{"n_layer": 15, "head_dim": 32, "norm": "layernorm", "positions": "rope", "lr_head": 0.00699, "grad_clip": 0.5, "schedule": "wsd", "seq_len": 256, "train_tokens": 125200000, "steps": 3821}
MLP neurons of a small language model. Each row is named by its layer, matrix (up: input weights) and neuron, and shows model dimensions 0-191. Each number is 128 + 24 x the weight over its row's rms, rounded and kept within 0 to 255. Numbers have three digits each.
After each neuron's rows, "fires on" lists the tokens most often at its 100 highest values on Wikipedia text that the model never trained on.

L4.up565:173106136169170127113102146140132194174159160117157140168132118117128140124098110121077145126139145071129115122147105132123137111158142165084092147118095090125114125099089151125101156147125133113194113143126126098106129126134105120104139146109117132142167131150135140151119139098130118155095093137142165156165116139096150142104159106139136128126114121137150126126140119118098150099147115136147176090121125157133198125104186162123139142133155136154121097133113146089156166108110106093174092122131177112120151110115103138088117104139123130085156151102134123119096135117156148125
fires on: " m", " d", "id", " k", " s", " st"

L8.up470:145116115163151155100129117149098144132139098132101136125103119158162119180117133136135117099131134150103116114117111151115151111181174150111073144115108075127127107134079148089106151141131114136186091139135103138108142122080147093092140151136132113147131153132161112092136141119102139121087128150145145146171137117109134147138137140124098132125129103128112147100134141135113162139215116127148127097105154183144171118149102130139130128139130130135119123142133162090091153135126107130144133115093139082149146104116070096099101113134116102080167154120119134170136145095073125137
fires on: " n", " N", " 1"

L5.up404:130125125115168120144139123138108153171137145113114103143144129124125150143140136099094142177142116122130132106108117115116133122103139165086108109139139081160133106133101149160143135103147113107133126133118097118101152118183121145110120139080133142105148097124132171113104143087102097157141121130139142145154149128079164160141143103143126148118108140119163144129161145107099129136169160142121188124091100138122139098158118197110131130102117127134135163153136112124175151124067103082155123077142150080134139124124110115139102064150149097123165167102132117127127130070177146104
fires on: "ot", " 2", "2", " O", "0", " 20"

L4.up187:139071115159139161156127092144127192137140151101144123132137115150135124130114141168120170136150132085136158105139098113135145147141157143101091141141131121151114122107113151114100160140146105116124115090110104116106166124105114107085117163122146084148122134195151139114093122082094094102099094154137131136165135156092155127122129136132144151151095136104138178100142123089093125134142130142171139067103140134165156125116143163120151123118127110143094154166110155096089146094096114120141110114140138084139172109131089147115149103140111085099159145103142089120130147116121128142
fires on: " b", " n", " al", " e", " st", " t"

L8.up15:150102114128118125157121137064104109123106132112117140169133084101090130184128153088141162130101111089137146102120138103119111129110157144141132129118138132101084115093071112119087155139162089071139120150120133147117149131160151085121139133123114103121153138117130155117161131115111122148123114127141127104187145206111121121140146153113138125118107163138140143134134142145081137162168099162135158140137145154154148125113160140108147110142137128161150132146118141108127146104135124120177138089150117087156160115153122151114127108164162080109127147077154106138089094104106156156
fires on: "h", " F", " O", "F", "n", "I"

L10.up634:106113169141159139139041114120152162159109142144127134184132115109162140100120132135089135129125097082168128133182117098090119135122135075090131151150104111091140111137144164097148136138126107143149118123098124103140116169134153120124160149123080159115146168115118139120135109093112141151091122152119136118160140154128131126134097170132079101150127168144131146099129146122113131119102115144113108158126105135162135128111136178124130134106166172116132171135140110154145114114104097119130112127159131150061161122095137101157093100148144133124141144129115091118060141137125149113
fires on: "ed", "s", "ing", "ated"

L10.up552:105110155119109119079085124127133143172131134099107139154120131120116161151144138088137137132108152139130098135140118126180162181123091096095136163118087134120127152132128133098150142132119085099111149132121124117144143129073117128137097160137138132136167163153123152104165160106114138093113108114163166191140129130093122119132113129121119181082124105120110113118150119152103166097121138151146114139068142145134185122143199151124118120171137137120096116139172126154129168130115134108134107108167111118110120115150131118139115134158118097096116165110118064132139125118134099182
fires on: "on", "o", "v", "an"

L8.up765:170098101192153144142112091122083114104103143100094116164133103108175140151135111138115121140154140140101127127135105110112134106154109121132109159140120124129109098124114164129131157189143100127164130130087117081128154137121142125133097125082133094155098167160144118139155113113096110121124132153111122144153157163082103100143149141116077127076124172126137126145133135123114117110100108141098126125155122144119132151059174158122110184125129099137110150131124175100145144101128142146129147158127125132115124098179112139138146105118162124125127158123149117082082085105140144087
fires on: "n", " as", " is", " be", " was", " In"

L8.up324:167109143189185132129076125135079146127120164114080148185108110159148131134109133134151143094140113125109119119116105090123133122148150116146078169103140122104087113079080167130104155138130074116146119141113120105137154113118156129114135128139106152135136137126132143134131138120135129140113127152089164137144138161128164141179116153144140114102112137139110138116135118137111160126166107135138149113108139157155187125104130140106101148129147135164124169145127134133123105109098132082183150155109113108135160129143087126111107118156129115066166150097140094137086119104108178110
fires on: " n", " H", " N", "n", " m"

L10.up635:164112103145151124108144119091132116129160186100149129142162100137112111118136125152123183160135146154146111116132131099164152179093109146135125173130125089151072109145126101125145106096107116113098116139066112111075148158114089119144132117091109039163144114144111142129115158126103105075141160132164092169122118144099161101112143125116103107115120156142142105128147120121130159154102143149150161105140134144110120126125169113153134175106129126130108131155094123117119169130121111149144152139118101103133117103135126146117162145100119137155130154092104133123118121116190156123
fires on: "l", ".", " l", " d", "ell", "ill"

L3.up59:099151106149108137113153118113086162157127118128132143135129127144136124117108130122144136160119113105147128128127108113149111131111158113127146152137116153136101094127119103146105160147094118110120129134170094087125122092157112112158141118160171125138130130137148106084134135119123124081133127102117143103144134168099177146122132152151160123134139137137138137123191109098057144104156081171129172127055155167148190137114138096108131129095190120148160135148106139077083105129101148120122133112124132104119107150145178106109123134168133124121175149090123081116122117090104141129
fires on: "\n", " the", " in"

L6.up338:095075149134151143126121131163127119107146148121169110102121131111088119147108130140122134126136103135115151109174105123181112131143133107128146131136121104141193100108097132068109110148143098080196105134137141120111105136126153093101132104142134123126130155115113134131153154116084106150130112156072138117124102177139127131116128128080117140129147151155110138130113105145142105115141127099122160099128130089139145102148104116106132165046167157105129121133149143136150106112153117106135129143131141127096144089195112158120166118166112149109164171176093137117123106113112126166
fires on: "o", " in", "an", "en", " is", "h"

L8.up111:133146167166123145108101128091091154118142178107145133137147115108095115115114123150070141141157075140100113094105124119156124145149138098133097119153105077127113125081150116125137144145166095132145118159098154114136142137112105086137143102115124154146160134144111124122122122122091115146105111150116147130132140161127137059108122130135126109123131097141106113098140134113108171066162148109125153146122110179148161126095168095132142186124152148143160110155112134129129137122146092120185136123158138120133178117150152119111168131125164105150111164099160078112103114104148134165
fires on: "or", "is", " his", " was"

L4.up692:125107136161116131115139138127097217145109154119138120151133081136151120128084119145080135118098084131140114120136114114108128133143178127097115136120149119112150131093123127112134130141173108105190103150093136088107138125133117129102125150169132118148139135131149145140111143130127102143120117128133115119185108162119178102135125114107158106128122131152172164137146134062104137146134107134131166114117117150112174130100170141119169158134159142157117139138157147102121135088110091117165128131139129122111159056158129118115136102127152093082149125079153115127140117101156181155
fires on: " f", " s", " m", "y", " he", " w"

L4.up114:115095124174156131146076126104137181162118135116124138109106152122110120084147129084116153161143094116124173076131120109110109113138162072106110150108125105130153081102113177140156142110136135120126154163125139136104149150076079143137124155120120131101111136148118110103083190157112119164073103134130148146172092152099156122115158122129166111133118127110148120129141126069108126124116169120119143084152125115120185116154131118114139166114167147141112145131144125112119082141104101116133095105130111132124145137142153109122146129142143151078167115131156120126106143117135155143
fires on: " he", "he", "ed", "en", "or"

L12.up222:154135119123134149108169095115082122171114083111143144116104098135108081132130114127158114115092159098139117088125122131099114102099132122109132097078110113113146103129138136143153124159148108133169103133122134161129107154124145167123154146208135133096105157137136142129154117091059122147137098119157140198092163139117134126150133142131132148141102129154147128127131156095122185128145161111143139154112137126114110137131118107113134134109118155129130114097096197114118115121113121151125096134126134165128184123115129143098108127163087099131100155130112148129157124077132193137
fires on: "t", "v", "f", "a", "and", "k"

L5.up652:105149101141144131143117103103127148153142161081098148116138141102125141145141139122083132149158115122121141067100146115128142109105112093080109147145091121133150114131091173121115131129123101122165152164174101114103135132123124133115131126088085094134135136097118145143130134095101121127125098130127185164144120174139143100083149127130130170128102166166132155095149148115090168163136159100138129163123088121129171136143123164097126097110129144116142166151135098145147115095086158115150103106103169108122120126110160107123106095134131110121196132129120132140099155120133183087
fires on: "ot", "===", "==", "ver"

L3.up102:151116138184140174114133100144087181117124193083126166122110117174110126091109146130109119129109159107165105110137127129126150099126152161098095157137079099135125131108112176125123148138139113125157128102143097117123129142128119153067126128105145139150163139155168113105100121120107123103117109161147170145154146126078153118130138135126078140181126132127140165094127135105077163130155139130169142135109107148153177126126153129121109113084124131162182126181109134140092159132122132131133105129134118105094143126106132098133112134119129127115150132098105127123135119101059133131
fires on: "1", " 1"

L4.up646:167112123149153152101140112138140158172181135081183135116104077129152077116113098155098122118123120070119125086123119116126147126138155148114087107095136078136135103142103125087139135134146121131126125152070110119119165166128152145070108150097150099152154139129157145167146133106116148137107140168155114121130096132102162103162169140119127108141126130139127103121160164108099192154144133121162163119127127152123166110105134139125140146117111126117091159120114132129126139104101145104175130118127099120167164092141125155123116127133095139083141154104107097120135132134143154163
fires on: " ", " o", " w", " con", "on", " pro"

L4.up331:106102102121137151156167124111117158143135154098127117124168112142102128152133156146109154115126090088161120072101141121174143142137120148104129160158132136126142150141078123121098088139107096109135125133097096101128133113142102120118131138154153108115114165127150166113118144102118070167126098129128124146142146180136176162139126132105156119116137155099102155129148131082125141135100130138097177115103124125125195135144119106142187147110124100121110134151122118116130140117073129138168123088107168073124150119116133097109106121137119102125177137140148129138107117084157183178
fires on: "ot", "her", "ld", "ill"

L10.up371:135097081155144152147128103113139167172140162094155129165103079141117139125134128114160113145089120103088135148141145106130132152157129135063151110140125115145112087134117172129128147159130115120123104136134107111150166170142133152124105152110148127134093106120131108144147086129159101119110116151116135108115144126144087117128184149133097184122124146106175115144139145108109113093146124158121143140127151143112149121132195105132131105144137107121146107150106081104132182101110140082176138105135103157076150131120130063137140117175106130177135124116138092123092151122123134120
fires on: "an", "mer", "ver", "in", "ate", "ie"

L8.up705:108131132176156179120142125117120127144133105142103109171121109144102065146104123106158183118112114120164095085094109077162137110118152115078125119134117104159156107108158125129105175165139158155106108134114137084082140151133139104131112122172134163098120118130106154127099110142121136143121131117128145133126150168151104085153173135103120103125102133125122112122160135134111135124151111122117202131113133170103162145087162143096148149120141118153082150131112103131134117144092137128147138085144147101130138140141148119108087102149131106116143140087132121149112116060133169132
fires on: "t", "ich", "e", " that", "f", "ad"

L8.up741:123107138153119118125091144103157142111108141131140137138100123120134131165107132147110173198127085116115162131104086108169137113154133113092099164164111101096131107150109142123105150125135121120175087135140121112113153125150112118132130102114165085123123169143137141135124160107134137118128091124105150130142138183111160108164146118126160100119113141119119111148135116133085141077198108134111187117120154157127164136063167174123149137122136125110176141134144136142142130127103076102154128058139117091102149142115099120099108142152118081137131156130121115105123144123129147139
fires on: " was", "an", "he", " he", " were"

L10.up619:113132096154119105153096093146144149154119138119161145123122140110115137146151099141131114108122114118120131135126118131133140138143110104059152138161119103089121166125104136122155141134122130104133143143118083141137116131103158166127086104122128117154124144136160131105184120143140115119133116147129127154137131103141151118158120143120131173130113101187153130147155116140116145141131148162118119125072155144132201155111118178143141123146140105115122140127101111105116150113051131055102127135176112137087104113118100073177128078172115132122143130120144120091084188141129110162
fires on: "ver", "n", "an", "o", "es", "im"

L8.up340:092164120115113166115163127134140127174169102102131122170175108114122130129181142119143163142147144133109063107150119162135122181086104136102119108115111157114116150134116106088083115124158128123129169186132141179119110165136117134132087122119106147144154143148119102151131136078117113137129105109142116134113108136128135147134143108126095113110170135113169106162156110127151134116155117143140070146121129114130128159124103114123217146095121161128094101099084148148128134104124134076135109122137121103119116125155117127140149149115133147149165092170136112122109171145136117106
fires on: "it", "a", "h", "f", " |", "en"

L4.up564:157076148133157122170103092142152154129102161114132133140143095133082139103072155156143162156161119126155168106131102131154121121126141131102109134089109113119134148089154179105093145164145129083139145127130142116125157133159107135100155153141127185140170099155135133144113121109130120132143118134131155125121124113109138127142123136134129117148096140099106125131135130107106124146118076140118118084104116132145184149103116123096115127114189144131135172139161105153120112103040114085163129080142139110116115096113125161142106103154145113137137145113119094150146142083163164138
fires on: " f", "a", "us", " p", "e", "ar"

L12.up383:093150163104121153130093133106154125138158113139159184181103135113135105163112112124099156132120133156143113161128074079155160107171120094077107133080138150143099135110091158128132133133142067116136109148128123142145151126091160111117098108125132118150145159116167109135149148110085153101148123155114171106126121128114134136128168128140119101094133155135130146096144132098094149097165106134155128108130116129130152140160086166107133149109128126120114103149097108137133103157108123043098129104153125168147138135149136160108102111121134133149154133137139061099115142114146131122
fires on: "c", "h", "o", "ro", "re", "t"

L12.up35:112088100127164142136144118085093168121101089059136155119126113159132099150133158173124135132110160112109136084138086118137120111106122138158143144138075137137135098153159148111114124147167072078157142144148129124097111160166086173113120149130124138128138151161118091103153102067096113171083125132135174170137118131122175130136146117128115118079121124152097105142162143123108129089122130149127090117143114136131154127161093093152142176122135153131159128102124173147112135120141131147152115104091129108099123113126138099117120149158132104148110131123104151107141119116110137109
fires on: "er", "en", "v", "on", "f"

L12.up523:126112117126185142134107161080096144128125156114116140143162080156138127145126137162118196120156129129128134123157099096108112120112125108158139121135160088167121075141146103161125126080114155149100103122135165129134159142109145140113130147108156101155183150150105155128145141103127104112123150178132117157147138158092195127092148131098125113138163114169141168140170122114150120143128117125123132116105108108130121139144117122123143129074104140106081181128093126101132121159130142133150118123121149117103141084147142182159122092100131085108142112096076115149131139123143118103
fires on: "b", "ell", "ic", "g", "c", "l"

L9.up31:159133110111180140130162094111103155171144129101155131107176097116124102099137125126114173138135155144100105106132118111098133148164148083114072172095125115111111076130121157122139107116119080089169093165091158146101119115124135133129154182171095117145102145185116125137111140120099137147094104109139126128150140191124109171130144107112098111126153134135143147141144160144081129088115111134129106102134126110124159128104158131125106127069143140111134138113099146132131142137124170135157097147112165141104111147110161138121120132166112147113119130134151111121093107085142168118
fires on: "an", "as", "ad", "d", "en"

L9.up348:142104135139186122114124090081102150154093125083098129134138108116158166175095110135096130140136146134104154108114097043131134104116119141136138153131124115152117125070116136150142149158105107116100095181142100152120143192153082128096137167080113116118175156161145148120114143112144109133141114145149137131132132161095107147125117113147073156148131107128112126139187156118132105146113095167114139143077137143124162160078117139101098144134143128144154115153151144091116113129118110109110109121154134134133146107127141149132148104153156124129132150150124110093106137144147152104
fires on: " on", "n", " A", " to", " –", " in"

L8.up287:134108153151128128133107122102103131118152152155148129176126125104122105129130131121119159120121078063128139100105149090135112113131137112144127112161095117150109120150087131119108137144152079082168109152080142142160140123165143084089123162079103115169169135127140132108113109141121140082141127115139120133153156210095152090143115165147154145119141109154106182157141140133086143151126062137139170098111113142155110124088142122136135097120148133149152110169122127138134134117124146109129150105141103100148175167139138147078125106146132104136127136101130136091129158133129127148
fires on: "h", " th", "ur", " O"

L6.up30:144108109174129143146114154098087127104100137118082119171129111137100065155087126126152104133143122094119078095097088113137141117134152137109095116145147112118121132101114146148117183161128080100175103120127112115113185135155135111141108113118138104148132131113158133147129111118143113126122086142126149130122133198128114120137178112115139105097129119091100114130171147130104161113164123148183121112155093141166144160127136178124108146130132115164127148152096135138108153100112137134193157111114114107138133179148126109140102102156135121112125130121148077132104111116083137123
fires on: " O", "I", "O", ",", " I", "."

L3.up244:108132104133120125165157060125138166157181118137157134128147105126109089135121100143111173157122150088161131110133097123113155183114167129101127183114104104085087147128126144071163125151149122129122129133130177118141154143112111124107107150151111098148160152167105122136081123119128107142137117129167146106125107136142144109103129125131142163111131101149104154163156123116097139127132088144149181098118150131157124116129114164114172146110119144126118162107119137089096124125108124114124126105097114097079099145166106127140152102162075145150118141153147092117130126130096179130
fires on: ";", " |"

L4.up557:119138106105136105169130086132111119169166158108109134100143119107110123124149154110153143163167090117126155099129124103134139119161117072087099158094100088126151106106137179109144160135142132141157114124135114100111194128095127154108131155142150105140124159163143090124126169121133134116097080117127145144139138181134188101117135146114075144070128135147124155153154140099107154155084162116124148125116136144131151123132141148131105144114134130122134155141147146119170102100108105097103128083103110108121128094136133148147147116159122129121145157120155146086134102097148184094
fires on: " he", "he", " his", "her", ")"

L5.up327:106120136144143126166121099137172120154206139097159094135142093118119132119125133117149112163144125117186128119123138149141146092115161123142117152083104122170121119123120142150132133128164096178131118106129125159127106119098138099102124129169096096148129184166203120141128146129083127100099142124088158137130084123090154118152138148119098195157127116150144164084118124067097148136108160125116130125122114129122127122120188115150167121158122150138115105140140126117148166131144105108129077105109111096112133096124118164117137121149131096114126117139115134117126153119110156116
fires on: " com", " to", "est", " con"

L5.up462:126111124134114144099177096148131134154135096125174104147161139127141063138191107132102144150117130107122131105144115109141167114105094142119145152127096120133117174177120142088145124124123119131126131182118185134132113161154130128132069117135130108147165144133155149168122121077131103143128107120149136111130130120137137155185175121113099121112127086113127131158097121147129103103124115166141112120153104125159152166145121148076143175103118113126162089124102179114089166150110120129142122090106099107095102150132105150109123099115109143151100124151128120133104160179147116146
fires on: "a", "e", "h", "ue", "D"

L4.up156:181121136176162148124125098148121160130136150122127151112107124118133113101121096149101175111123110105126137114111119142114146116148158130125064141139085066161138125097124141110155158168128109134124122130119127127121156150104134115098121151121092129144115130186166133138132131093096135144097139107126121118165168122086107100147136150127118140103105171102120172112137150130133141131160118131155124056092142185156165115072141183104134134135148151132146128168119107110102135111086138087167144130127126106143158114118110143098151114154115124092100134093111114119083131112118161167
fires on: " n", "n", " g"

L6.up317:131110143139108121162091129113133159164119149138141136088142125114115118124098146188139173146109111136148112111156096079129148115088137130132137187135124088103141156128124155139127161147146106101131134110073086089123165116143127132097118113136127102122125138146130145129106140118158103125138131138107135169152129138090137108176139126152135140107124120134081158145174132091132129130103120143100184130151126107156213122113132123104130148116149127124154183139128132147117127125087144093132122104173132106086131131136098140102122087186095131132104143069134113091121111118151172161
fires on: " the", " w", " p", " g", ".", " f"

L4.up32:104133121147094125149174111108120116147113133137107181123148140142124106110128129122177128152156112144156123114087106157123119069146143158125113116141088090145137073137148134126107158124168144098135149177156119129107133119158106125160128123122113146129135151111106127132107120148129158114108114078067154150133128137141151148116167113124119110110135164101127119123199118125058124118114113161135132056105116142169148133117160085125157139126138155152122154119114134107130160126078142103138105108116142151143127134151170119122147107108109160123137137164077099136131159096076156101
fires on: "\n"

L10.up315:142148134111120115144105092107133122134150136118113170201090124133137127140086145107178122121118131116163112127123147120141139124153142094126073145113129124133143141119097189098149144150124067137118138148127118106180112148159170115143088085109092136152128141127136132142086135128106110144145097141118162133127114165119119110129132122099166149110088167119146124108128139158109168117101115130153098152146130113167138160135113140116106132088121166140097148180173117162123086138098165077122118131148142148076151149147142088102097112154119106096153131106115099120105117126080132112
fires on: "t", "us", "re", "ed", "n"

L4.up730:107099124140155095142139125116112151117155130102145128142177104129083149167134131133120159129122090116140099076142120067148125125137129117068106146134127131142142139139089136129103127171106136122146139116134107124122126141170111121100122148073091095104131131117129136126100129095146124140143118136128122163175141164123147126123132142130124159076117146116137128123125128093105163139113126139135179109108085146133203137135135156094167140146166144142133155150123122127147137107061122090165123084121156086154111113135161131124116103142119096125203167150102111087114144116113181116
fires on: "ot", "ld", "ill"

L12.up472:127146150134123167136121161137155131095118073109164171201097108163147120118135118105103161129190118101191120109134108141150154115160135124115116094113143145149119091137116149125111128112170118114146116141148105150114119140132122113136067091138146162131108156105136164143122147138096151117101135162135180150102132160127116140145089114091140145114081155102169107086131151105092096097130095117133122156150090139117153146140092155093099147126099161153141142168135133122143157137085122114107133124117161101131175095151099159092108135124118124113127148127123128120149142114099137110
fires on: "p", "t", "f", "ue", "re"

L12.up278:165124141151106134133139113134104088160103133108144120106137097106128156122094080126097090168105143091188144116103135127130117110183143131148135130068114099123123075128099172144122141164180097130167107143110142127140123149125128143105130139145156108154093133142134136159152119132106095155095161169166176134135116156119118145136090140169113124129131137103159124087137123140086171125143118132135114111086139137116109110133152159120148117135131157169106147104146136106132168075141090104134089109121126163105173155092128150123105105130124128134147140097145113148092142094146172112
fires on: "-", "t", "k", "v", "d"

L9.up65:113148151148132129123121123126152169114125123102135182123125108116138120094126133144165104192110075094150133124147112126131155100146163115066092126083100138134139130078095185152154110100108080142130095122151155088143155134072110137122184130131134148145127129142139158174116144154083081124129136111140149132130107137149168114116160141125111148160132138128146117105124144121106161094139124069106145149102152146141124138094160105178126138123120167134099141148115155139125099101115144112137135103138151125101160160117128150123147106153118117092127172091111127110137125101084145147
fires on: " to", "s", "ong", " it"

L9.up585:149086120176139095162108100115108134114123172126122126151121081095129151150153119128100223128125093135157131070105082091118117129115160135134125147106112125103088081099108154127122143100134106082151124146113121139118169106132134116115130120165101137159155130165127143129137134106148134129128128131145127125144118164112105143161134162073114119090132095148153155096178129131099106134158084132126128117137132118149179137139160152114118124119111110170162147138162116111131114107124136122143140151122135115141158123137117134106085095145129072114129168099153145146093117111173174112
fires on: "h", " H", " th", "our", " h", "F"

L10.up455:130108151102133125133077130143132145149134154134155093091149114104144134090092125119107195147147118114179128137159124126140125126127139103083118108103123121124169122109114168110113153138112134135131128136130113090104124139135148154131162175122164147123151139133149166123088120146121138156095147124095152126132139121095110110135107137091127111172131161151146129066150140080085106126121122091132161124095106128188178150130158113100120127083186134109140178147147155133145113104118105096124107158103155142120171102122144144130104073168141135087116133107130117143116135112151169096
fires on: "e", "es", "s", "a", "et", "ay"

L3.up324:108112140181139112136084100118148157112158172107136139174191119146136112146135093149090149159139104081128128098139103085121168139118139149097098161134107081132121119134127139135127139126141124103135101119155117116106137143132102099108124084139077083132138128106143127118114109124126089104138119164127181130148138185120171128095133135111120135142111137123107169125167139115102132074156123158116148128113120157163180113132151137122126141139128123175128130161120104128142168087059136119132118100125140057095134115163104109107134109139097126115178124112117133130112132100145141121
fires on: "ld", "=", " 20"

L4.up509:178107095159139157153152121141113170141155179117154123151121121140160098134101096173110154117109116081145089100154111124139147132153161120094085109148126102134131106099113152126145130130157100101149099106079106096119175126124113126104101124131109121170112103177141132143122143074096116093103104140169148130136110143092147118153138126114142102105127126145172141126158143095133147108141126115149183128135133139136172138104145162122130161114129103153109154169103139099113175103090103098154130134151114091126160116139121142112106084158100104106171153087152119111119136118134123141
fires on: " ", " n", " h", " s", " st", " w"

L10.up330:098121146134155177148107107131138163116116116119088128137123120127143119156128145103112132118153120119128110107093091105165103157126108135108123179140120122089135167120120108112163108127173091095115143135118131086119150118100156152118137162166152103142153151154174146099171178134115098127108119144101135144147154132084112144160105132118154129122136131140134134147169156100109107098119140178157106127144122111107185129146091165129141105167143115125112145140093136168109135120093153055085140129108089131096119123148107154170111141130107131101139099127130123093121121058109172138
fires on: "n", "o", "ou", "t", "if", "re"

L9.up511:136110120117180144104131117124169138163129161090143139161123123109142146116109124110107175148137097071138127155138137115121121142107147174116096187119092116065120074101086145154154117103160095102130122168084149121151100120144112099071156164114094128126141163168112120093148121128103127139131096116129131152118121181113087135157112138139094148108159112137124142125117145099107115056130129160157122109163097119151167101164159145097132102142114155139143088133121139130133155118090118098148123101159143145112144138128116114141139129158115135130112118143141122137089089116124137121
fires on: "d", "our", ":", "en", "at"

L10.up347:164106113147155162124081095129112089112118164136120153137145111095129128208095151101091114114099140137131125152094142099131199113162147111104129131129089145160115132117118139147113123163104080153123094119110134064143115190129130135116154158111113112128177191121186146123140135127113143109110087157122134136161116137103106096139133104124101175124133139147143154127106138122131146147146151133111135151109147192113103145088135138105090157175143122137129090117147137130119150105158148121152160136157110125137109139123133122105141108129168114104135130103136106114084122123116127124
fires on: "n", " 1", " In", " to", ":", " –"

L10.up767:145149108189132161112129140129161157141105103122126073171092098133111111150121090150137143151100105129168124122100145120145126141131148084112133140140106141122104107121091143118102127136130097143142115151132147111126150186165123117119118176160120136113117149145131124103104097118161090129078115135143109136161181142127132117112134165128132111099113167107124128155162128135142109103141139144137072118109097143121179117130155133061128118157151144121086163112114151151130131134122116083172108095114155151134096154105137124133151082101127130110153143093163120070113138076113176116
fires on: "f", "y", "ated", "ay", "t", "n"

L3.up376:110131124120120139145126058108166173151134096115180122124145105133123121160133092155115118130114163113154144108136095136137120159126160165111152163098125107078076150106142151068146132142124128130132132125140176111123162108151102127100086131160090111132158138145108119171091084086148133150154135129175152111122116133143113093080129133130125148152147115107113107165151130109096134113120099160151142095123109103140141151131109153139146145126113148106110133112123122098073115109133146113136134084107118108116115148184103117114180101174096110142129139147174100119121141117094160116
fires on: ";"

L10.up367:120140146167131170100130130101187133130140112131165108165120140115137117105121148140100124137157091139159142142159111127130128163173144110124138130116120115181128096095118140100121152155130177137128143121089120091118123128104113132130114081095080144154143172116122157177167139126159100129101091188115198147107154110097116141146092127131113148134103152156139110105120118132151131096102140125119141139123102131145156129142142160134133143128170116164131136145113147129154146132088143105115141154147096134115108094145059165157128105113076139096150165133097164101090151141111125145
fires on: "t", "p", "id", "il"

L12.up73:119117160189154168120116147158188127133127171142148181127115140116147124133121101103129165137130123081106098106101125142142167098112176095111097143134116084146130116163134159088123114122165103148150114161104121132117143117158152140126119170137167088139135170159116131100164136150131132132102123146129152131125148157087131136126104120110138111149096106143110144119096115093117099084130088148131117127116131185159158099126125147123070123156146110162128108158103096146119134103081128094132139124133167107133138130101082145096130147122166129115096158153112139111107180113109118106
fires on: "ig", "v", "re", "f", "r", "igh"

L8.up77:144160168128134143140089105113111137158130168151171132075162121120124141139110140110059142171120086139122159127125116076147138127140119097098118135152101096102138089102142134136107142131117128117132080122112142059141108134117109143100151126123141098116136164141128152127123157096096107098143118144137138155146124113131147116121165121132098126155129128162093123120122132115104147116094151127106187134094155124128149097080177139112144176120128143128151161137140118111103108128138142068162148091173148094082177130094120138124154135148146135152092148083136118091096123115106122130
fires on: " was", "is", " s", " d", " he", " in"

L8.up689:150089130184140119135093134085164167161115142111158125130113112152113139146116122164174147163134112134123105121139108112112162117160169102081133129143108122139089107114108101156115135154134119116120150117117120069117130141106098166118156139143141122118115155132145125156096166077099125092113127109110186152123131131140092144135150155147080167118125107113137156127130138088101166113092098139113203119124138145121108141127138148142143123105122152146107143130126138107124128098061116117132121139122124119099156155151096130114141048147106133155122162153105148113087131095110165134
fires on: "ich", " that", " it", "ong"

L10.up170:127116130130175124154069089136151120139131156130141125105123141123133127103106136120102162122118118081169111144165115081112128138101111085099123116145120139145173124144138191110151163158140132123128090174089131078073147142133142092129112169163131122126141188108118178108090094098102117149108137150108124098124114137094107135139129168134110080118152168172152135110154144142074128153080126114122145142125113132157136124143172151106109118100177139151134159142150135130133110100101145140111139137099129137111150108143134111156109091137142154114131132126117116112102109125128178096
fires on: "ed", "s", "es", "e", "ing", "ich"